config.toml
n_layer = 16
norm_place = "pre"
norm_eps = 1e-06
positions = "rope"
rope_base = 4000.0
parallel_block = true
init = "normal"
lr_mult_qkv = 0.7
beta2 = 0.98
lr_head = 0.00715
schedule = "wsd"
decay_fraction = 0.598
doc_mask = false
MLP neurons of a small language model. Each row is named by its layer, matrix (gate and up: input weights; down: output weights) and neuron, and shows model dimensions 16-111. Each number is 50 + 15 x the weight over its row's rms, rounded and kept within 0 to 99. A neuron's up and down rows have the sign that makes its largest values positive.
After each neuron's rows, "fires after" lists the tokens most often just before its 100 highest values on Wikipedia text that the model never trained on. A number after a token or word is its count.

L12.gate28:51 46 62 42 62 47 56 57 58 68 28 51 63 56 25 61 62 44 39 90 29 70 51 58 53 64 36 56 67 28 39 46 45 38 35 50 32 52 42 32 37 40 14 63 51 36 63 32 69 48 14 63 29 28 86 70 52 42 54 51 70 28 61 47 39 70 68 69 47 60 35 42 52 59 73 65 81 56 49 41 63 37 41 69 30 78 61 56 33 60 43 51 24 67 23 26
L12.up28:60 36 52 23 64 40 36 54 75 46 41 38 58 70 76 27 42 43 57 39 55 33 55 66 37 53 48 52 18 51 60 85 07 55 41 34 61 82 58 38 66 59 60 30 37 44 52 38 35 67 32 41 57 37 35 73 37 57 48 71 61 54 35 59 63 26 59 50 65 49 60 56 48 69 43 38 39 68 59 74 40 33 46 51 48 45 64 64 63 44 35 66 49 43 59 70
L12.down28:33 43 70 77 80 74 30 59 66 61 33 58 40 48 52 60 35 64 68 60 52 56 31 14 60 61 52 64 81 38 54 38 58 33 24 57 43 49 71 48 33 56 54 76 47 49 43 30 71 34 39 49 63 44 62 45 53 60 48 34 45 68 59 50 42 75 32 60 41 29 61 31 47 39 74 61 56 51 49 27 40 58 58 67 62 68 37 46 63 22 36 29 38 55 55 57
fires after: " " 80

L12.gate179:56 56 72 39 48 65 46 55 41 61 57 30 38 34 58 40 39 59 51 45 41 62 61 75 64 83 45 25 43 41 59 45 35 81 30 61 35 52 53 42 49 60 55 35 10 70 36 45 64 40 34 59 37 54 52 79 25 46 40 65 61 48 22 41 53 44 55 40 08 70 77 20 51 49 50 61 56 51 62 34 61 37 58 44 44 49 33 36 50 42 58 40 49 65 65 32
L12.up179:50 67 68 48 32 78 52 17 54 52 45 62 44 64 54 50 62 80 58 67 54 56 54 73 47 52 35 45 65 84 42 60 32 32 39 44 71 59 35 63 61 59 31 82 50 40 68 54 50 56 38 54 54 23 62 52 47 48 22 47 51 59 24 59 54 57 64 38 55 59 38 76 34 57 60 70 37 55 31 49 37 48 72 67 49 47 70 48 55 28 43 56 33 45 60 60
L12.down179:36 55 48 70 45 49 62 45 30 56 51 74 11 57 52 64 45 56 54 35 45 56 72 47 32 66 51 54 63 40 43 54 55 40 49 44 45 35 57 40 57 62 65 52 43 43 52 52 80 47 26 34 20 13 53 57 64 34 00 37 34 53 73 41 50 44 49 24 51 51 43 54 54 67 73 40 48 21 55 34 41 65 44 84 58 39 43 67 57 52 64 50 36 53 14 58
fires after: " " 53, " the" 9

L13.gate320:77 66 45 54 33 47 55 49 71 51 65 32 61 57 50 50 52 56 41 51 46 39 47 59 84 38 36 71 36 39 67 50 44 39 75 35 13 65 39 40 76 42 48 26 70 42 76 16 76 47 62 62 30 62 87 40 65 30 50 37 70 63 65 56 40 54 32 46 36 33 44 65 57 51 65 51 35 38 43 24 41 56 69 18 57 36 20 53 46 64 70 28 62 51 36 44
L13.up320:64 36 57 68 71 62 64 39 43 58 54 58 58 71 49 50 39 65 52 46 64 15 55 40 60 47 73 61 68 31 33 43 61 54 35 50 53 65 06 72 71 68 53 54 33 41 76 40 45 37 33 46 62 64 65 63 60 33 23 42 42 58 44 49 50 40 32 38 16 36 39 43 36 60 69 55 66 47 27 74 46 70 79 65 69 52 63 51 38 24 41 32 25 62 51 52
L13.down320:88 34 44 27 52 47 56 46 41 63 59 46 56 31 65 46 59 45 42 75 39 51 36 36 41 64 42 35 67 39 41 65 37 47 31 42 59 46 57 51 66 42 47 61 29 65 42 76 36 23 35 49 51 65 36 42 60 37 46 63 35 15 17 35 18 50 42 46 49 65 72 54 58 57 80 85 39 84 54 49 76 54 66 48 61 47 72 55 31 44 42 65 68 53 73 61
fires after: "\n" 49, ")\n" 6, ".\n\n" 5, "O" 4

L13.gate303:64 37 40 50 47 56 61 41 38 26 77 48 87 35 60 49 75 50 47 72 83 76 57 69 35 32 53 59 29 59 61 59 55 78 61 57 57 58 51 53 49 37 55 49 38 51 43 56 57 52 53 45 18 46 46 53 74 40 74 36 17 54 52 46 42 37 43 62 17 57 37 58 61 35 75 41 56 43 43 80 68 48 50 62 62 43 78 63 68 61 66 17 42 74 34 56
L13.up303:86 38 63 49 60 50 51 36 59 30 31 46 68 43 03 47 44 49 74 48 60 59 53 25 55 60 52 64 40 37 54 45 68 70 53 51 67 36 52 78 54 30 34 56 36 31 54 25 49 45 61 57 60 53 50 61 53 58 67 56 25 47 39 59 52 52 44 36 79 45 51 66 41 61 62 49 35 31 39 57 50 63 99 72 25 54 54 24 60 66 66 49 38 76 52 80
L13.down303:61 37 61 49 36 54 76 48 42 50 63 60 51 37 71 50 83 51 33 47 60 38 56 66 43 64 60 61 55 47 58 91 62 44 35 35 35 54 67 52 39 49 55 44 53 51 30 51 42 61 57 62 43 21 55 67 53 68 31 24 33 32 37 26 31 48 75 57 25 58 23 45 58 55 30 23 41 63 65 69 46 48 28 30 85 59 62 74 54 46 38 44 51 54 66 74
fires after: " " 95

L9.gate357:40 36 78 54 33 35 51 33 44 33 51 47 86 72 64 50 39 35 44 64 47 68 60 50 44 45 77 37 50 42 45 52 41 45 64 31 40 75 45 52 50 53 22 52 58 67 70 26 42 59 39 32 50 23 78 49 46 40 60 44 47 45 70 40 55 55 37 74 19 52 81 45 59 48 77 61 62 57 68 45 55 42 31 70 55 27 48 50 27 63 55 60 19 46 35 40
L9.up357:53 71 58 27 51 43 04 36 43 60 36 44 56 70 46 51 75 35 66 49 38 44 54 38 49 38 45 51 28 40 70 62 38 34 62 38 94 47 55 58 21 63 76 32 42 51 52 45 47 47 53 62 73 33 54 39 41 32 18 49 48 74 57 66 54 30 21 70 58 68 42 37 65 58 46 79 43 79 59 60 49 50 69 50 55 49 10 30 60 52 76 49 58 28 64 59
L9.down357:47 68 37 40 61 69 52 61 43 79 41 49 41 65 69 55 60 60 33 55 54 55 20 34 58 55 41 38 65 58 57 72 59 66 30 49 67 70 65 56 54 43 30 66 51 84 72 41 00 55 37 44 55 57 49 35 23 38 56 62 46 45 70 53 58 50 41 43 39 51 48 42 59 50 69 67 32 45 31 49 55 68 68 67 25 64 26 24 38 51 64 44 73 10 85 66
fires after: " a" 37, " the" 15, " an" 6, " The" 4

L9.gate142:55 69 50 26 70 38 24 51 69 71 50 49 47 66 20 66 70 59 50 52 37 69 47 47 31 62 46 53 44 60 41 42 57 52 36 66 90 61 54 22 60 65 70 64 57 49 70 21 89 80 06 54 43 56 50 62 53 58 59 33 28 34 50 51 60 49 27 44 23 39 64 54 52 59 38 48 55 61 67 65 55 48 57 54 52 68 33 48 66 70 71 23 47 52 47 46
L9.up142:44 58 56 73 39 38 43 53 46 59 42 80 37 42 56 63 50 55 56 36 67 32 59 50 38 31 33 26 27 24 60 61 40 66 70 59 60 62 32 49 68 61 29 41 51 42 43 42 66 29 67 48 56 66 49 62 30 53 06 52 72 62 65 42 48 52 83 75 49 42 61 85 63 61 53 29 34 55 44 76 46 48 62 61 61 75 35 40 39 70 59 77 28 59 62 62
L9.down142:32 77 54 49 61 47 39 42 63 38 25 59 47 50 43 79 44 40 39 54 54 68 40 34 29 75 48 43 55 65 29 49 48 50 69 53 41 82 44 47 73 37 56 48 44 38 74 54 65 35 55 49 67 44 51 29 46 59 44 35 44 64 22 32 55 70 46 41 36 26 68 70 57 66 52 54 57 50 37 62 29 48 25 44 64 43 74 39 48 63 42 34 27 10 44 66
fires after: " d" 18, " L" 12, " W" 7, " D" 7, " " 6, " GA" 6

L7.gate219:64 78 68 41 46 44 49 49 68 52 60 44 56 55 62 46 55 54 19 67 55 51 77 25 55 44 70 47 61 76 37 67 47 62 64 41 53 60 40 25 58 42 47 53 44 79 59 45 51 65 63 41 50 48 55 74 41 43 52 34 58 28 42 69 62 15 04 48 66 47 70 60 61 58 42 35 77 47 42 47 39 52 44 53 62 44 43 41 38 44 67 42 21 35 42 58
L7.up219:46 52 80 36 61 24 63 27 40 48 41 45 45 45 52 31 63 47 78 90 39 50 65 51 76 17 42 60 45 35 27 55 65 60 74 38 31 22 61 60 19 33 69 46 42 39 59 44 46 68 40 64 71 43 66 46 68 45 34 53 53 72 42 55 65 61 24 49 33 56 50 56 54 60 43 51 51 41 45 46 32 53 36 78 44 14 59 50 59 55 69 57 36 48 48 50
L7.down219:61 46 62 46 50 47 49 57 27 67 30 49 58 35 46 49 58 46 45 58 22 39 73 57 44 68 09 73 34 46 82 42 43 59 52 57 70 41 36 29 39 49 47 51 74 41 49 62 41 41 40 55 66 37 71 55 54 39 31 59 55 76 35 60 52 76 26 47 29 55 46 62 56 28 66 60 57 70 55 57 76 48 45 42 43 39 42 73 20 61 34 32 28 55 41 51
fires after: " the" 58, " an" 13, " The" 12, "The" 4

L13.gate266:66 28 54 66 44 53 34 42 49 60 65 58 39 53 37 74 14 66 64 43 44 61 47 60 51 75 57 30 44 20 59 64 41 59 53 42 79 35 34 34 49 51 47 46 48 40 44 56 63 76 32 47 19 31 40 43 24 43 79 68 36 48 31 76 37 72 29 40 21 48 41 47 42 35 73 48 47 46 45 71 64 49 31 54 63 33 36 34 46 76 65 30 54 77 41 75
L13.up266:40 27 54 75 25 74 63 54 50 66 61 84 29 66 47 87 35 50 65 56 60 69 41 52 47 54 28 54 57 54 42 19 73 71 42 50 67 69 72 45 53 48 68 33 70 53 49 39 31 59 60 52 69 36 22 49 30 63 45 52 34 75 71 34 56 50 40 41 23 33 34 54 59 60 62 21 58 52 51 53 25 51 50 70 64 33 55 57 48 40 53 16 58 69 74 60
L13.down266:61 53 22 19 44 18 39 68 30 54 43 47 61 51 52 41 56 57 32 39 41 54 41 72 34 51 34 80 54 49 38 48 75 61 51 39 53 45 39 66 56 54 38 44 69 48 73 37 76 71 67 49 59 68 27 36 53 67 43 38 52 57 26 67 50 49 60 55 30 49 49 75 60 71 55 50 38 43 61 53 58 67 44 33 73 58 73 68 58 56 47 41 27 54 26 95
fires after: "20" 42, "19" 21, "==" 4

L13.gate173:49 46 50 68 63 53 61 54 35 53 41 51 78 50 61 40 53 69 29 41 62 37 53 63 45 37 54 36 33 44 88 79 39 31 68 46 99 46 52 55 59 37 32 45 43 37 73 52 44 54 40 44 56 62 70 85 30 43 29 52 39 65 25 62 60 57 60 26 30 65 35 62 54 42 34 44 68 29 45 44 49 37 40 27 62 50 39 68 43 58 51 66 45 74 50 63
L13.up173:41 35 23 45 83 50 71 73 66 47 40 51 80 58 37 44 46 26 56 28 20 50 46 49 54 39 38 47 55 14 82 39 47 32 25 51 70 50 38 37 58 56 54 80 44 32 49 49 48 73 57 40 73 48 65 55 53 56 44 50 25 57 70 66 56 76 47 54 33 34 54 34 47 59 30 41 52 36 36 65 35 55 45 47 68 44 35 42 14 41 56 59 44 63 59 78
L13.down173:29 55 55 86 61 51 11 38 38 48 28 68 50 62 55 65 79 52 37 74 72 52 58 61 55 56 32 51 53 19 61 52 42 62 28 49 26 42 32 71 46 46 13 40 76 50 64 52 08 48 38 68 64 72 60 45 44 42 54 49 35 58 26 66 44 52 38 52 81 58 40 43 63 54 76 47 28 39 51 47 53 60 49 63 44 58 82 69 72 31 62 44 39 42 81 58
fires after: ".\n\n" 41, "\n" 17, ")\n" 9, " |\n" 7, ".\n" 4

L8.gate397:81 71 80 43 19 73 51 47 41 47 64 56 65 67 46 51 45 67 53 54 64 51 28 63 52 46 66 52 55 52 49 63 55 59 54 38 60 44 61 55 62 56 43 40 71 67 53 42 63 76 35 35 70 35 57 57 32 69 52 30 35 54 20 43 55 37 38 39 26 39 56 37 50 55 50 40 42 65 48 64 68 32 49 57 58 42 34 17 47 51 57 41 47 77 58 67
L8.up397:50 46 42 40 27 30 31 36 58 63 49 54 36 57 35 64 70 59 41 24 30 78 59 43 54 42 63 44 58 75 38 57 76 44 52 20 28 23 56 15 64 43 57 41 58 41 91 65 47 57 28 82 65 44 57 35 39 57 29 51 54 44 48 43 85 36 36 60 30 53 26 57 68 58 60 23 53 43 37 38 46 37 70 55 58 56 45 41 44 53 56 40 35 43 59 36
L8.down397:43 42 31 46 59 34 54 28 69 46 55 40 84 34 52 60 59 68 44 43 40 58 41 53 26 43 38 73 69 56 48 54 29 40 24 44 39 48 51 48 91 67 37 60 59 31 41 68 83 53 38 54 66 45 54 26 68 54 36 40 37 59 20 60 47 56 37 40 23 70 45 58 34 77 41 57 46 64 53 51 68 20 33 70 47 49 40 68 45 61 64 52 29 90 94 60
fires after: "," 40, "20" 5, " b" 5